config = dict(
    n_kv_head=2,
    norm_eps=1e-06,
    train_tokens=192100000,
)
MLP neurons of a small language model. Each row is named by its layer, matrix (up: input weights) and neuron, and shows model dimensions 0-127. Each number is 500 + 40 x the weight over its row's rms, rounded and kept within 0 to 999. Numbers have three digits each.
After each neuron's rows, "fires in" lists the words (lower case) most often at its 100 highest values on Wikipedia text that the model never trained on.

L12.up672:475447488506468438570483496511565441464508538571579505493529582440475577561491476559522409531572557488427522522545523521487475514456446563550497509507471547500572548464497531543492521413470475481407515483564468515469447535494468486502452500516493536499519516482505442477460497419504443543471389504533446484525522485477497502470436446507539492557438459534414520540520559446484463529481
fires in: "was"

L13.up460:490490547565518509485495496532441512435532471570592542418562470475466476537502442447466511489479521518479491563516514503521464517502525464509503498565512453583527516519504508469509462467493527457487417468531499494485564470557503445479552461462533462594485498562598434503465475533515556450518479587470568498497513456525477476453447580540513459521480545547555464452476514513532484451447
fires in: "an", "al"

L12.up354:511484460496494509391517511450483537461508563510541545521509525526432581582535504559487484502457524510463541488568547477490521548549517529518457477484568484450511470501529482510540509511431512458562537482480511499482431457440411441484491494438457485466538496513417473570515480504551446519525514534539447550471567544520516541481419527495521472504430427563444442476580587494482516478465
fires in: "was", "were", "being"

L5.up267:502467495542528544478431568465495499500527497536537466526447531481518582442527514467493491530476491426529524472534516514481398527479516424559438530552470497513557490503415552577472536572524497501431491450556586520424401483509489487482518538502500526582526484486510517511510460411488449527575473485431520521527517506428496566478513487501508501560443563464496545466504513472557483470509
fires in: "career", "born", "in", "biography", "life", "played"

L12.up471:476512543475545509515507487469504510480526563526551506491528483536454498449540552449452515503538462540465480567456463411528460473508531542454482534527495502517514490496494459470419521564479535461498493468504412404556479517487488462509494507475436491514606477547588522512523535565503513434478457492593507552500521474568494533497457533492509523545534558552523517443505486493613533551444
fires in: "an", "very", "gradually", "years", "months", "too"

L13.up575:457470496526505560439468503514468469486488578536560554440557542514488475541428457440442456451541427517495469504452523498521468511422522490488533559515527442490453466504529546486483511468532537439567506428409496490538496419519481474510560549519532524521555435516479492568456504503472517523507552529531513533546516494514434480491540513458508448529560535478571459536514490513562528546545
fires in: "an"

L4.up493:526516458504578436556512489542546467487435564491468503505492460522481472441501516491481535476470524488476460485483509501506521458433549531515450441450523511543516481507547441522500522466507510468500440538502484540397511534500521523533438529505540472489518468498446517545442448420534462516499434521533472528568509538491525498489530560489532514437534497548485542528495464523548509514409
fires in: "september", "united", "august", "year", "july", "november"

L6.up311:539444491493468516545511503454557590464417521482526557501586469504513459515525518529505517446523452541484436435453532420518520540505537413458507473475522440589554493506475499531450529446551460534564466471558457533488514433505480562414518512394453570521560512531512472486513565532514539556487464526532529441505474520536489446478521504502514440445533569455530535451522507501530499477434
fires in: "an"

L3.up59:491507464553466504493498468474560478496536441537446448466510453491500558507511533498520422493462561521457465540479455414550494524550479506473486529489550517602458471458496481478530441565550508520480499513526441501541570448493503535484546538542514406476529542484444512541529479496472523483498464515498487506564488466466476487525505485548588441424556461520449521486564590534533472512542
fires in: "such", "this", "same", "similar", "according"

L12.up179:500534459487526558472539456580477611510458476516458486528519486497575460467446532414518530557489527507540520478477565528489473419517577455520516472502513460513488473515515453564455510431471506558498466532527480436542528382540478488576427458440467453545491469501451526509483501530494515534545520440564532519430531399488475432525501500501483587470453512480517461564510567514524543469466
fires in: "which", "that", "since"

L2.up318:518479472441464552543459421492526481470455493577501488511485487506522472527516512525479510648571471496500487509467433477446491480579574516415474478507597513493480509469509443488562473543473468569491413436486449436473531509493570517457537553531510514592551527521473474509508512538536524498416436490491516494483483451460507541483443446524542449424515501555459555444468481521506517507505
fires in: "this"

L2.up351:548527466476504511526492482474487457546470461472493548493526478488483499498488531501469516538570512509562438495474499467441481545474532467422520458554602526505467499460467493507540492600459497518508514462561466376559497478499546488494485530463413446497519550509583506495543481510497517460464417459455497548483460541465507468506501493511607438499512475505499557448411496472487549485469
fires in: "this", "these", "there"

L4.up521:489524490654554500475482526588550550422481556428547513511493511481519501516529512526436506523531464496489481422525528544527498464512518420460470478469490562494484433498500479505494461486526472511441452476563542450429485532516522540449560505438498608501501517514468505491494536499445478460505486523504551428499507495451489514503491485527578495420416495497557556420542507460521497459511
fires in: "born", "back", "her", "biography", "died"

L3.up726:546412519503516512495489466513510418471504408485462461507536496481522513494538527509467494538455527515506541499541467545464541568518531542530382512499487564546479402485495525503466536529528582518541484532484519551399514560504565547486462544501488502450521513446552497570480420490515459554436544567468470491505496496469525537475462516498566563484507440433540522557459447520564523452447
fires in: "march", "july", "back", "september", "summer"

L9.up83:495489460552560480516506495479475607497417451527498512473499460450530464517449572446546539561480530501571511467464454559583520484542516511443481428498558484430558489479471514466489556534456477581540491449539478517522513430522479522585555530493515407507455504469452470471454494504508554498485449445505513485462509435503467440526509464541457469452507516571481556478425518514507578470481
fires in: "the", "that", "a"

L3.up753:508512470555510535499421461478469525553541496466507433484413517513558409576445470531508534522552460458468465555413571563510593457532536492528504481540474522503527492485481445481474480544498530476503480480519493482555548521515487509562482526461461472479507472537483478477543472532511487591482480422481519516471523502455462498529490502484485452520467554536562500536556544516434593474516
fires in: "which", "with", "it"

L5.up621:507419473545518503583541527443551484465496497451495554502540475463453480494540528498515468519486551536438532446491503483420568522550515532487527442497417448529529568457504573430486464475535512490447450559472452489512577546574541558544559501490450506495544502500491429462471509464545521468506501544463464532501511502533519440436443509531415499584490586464507484520496520514539495459511
fires in: "a", "as", "is", "when", "an", "was"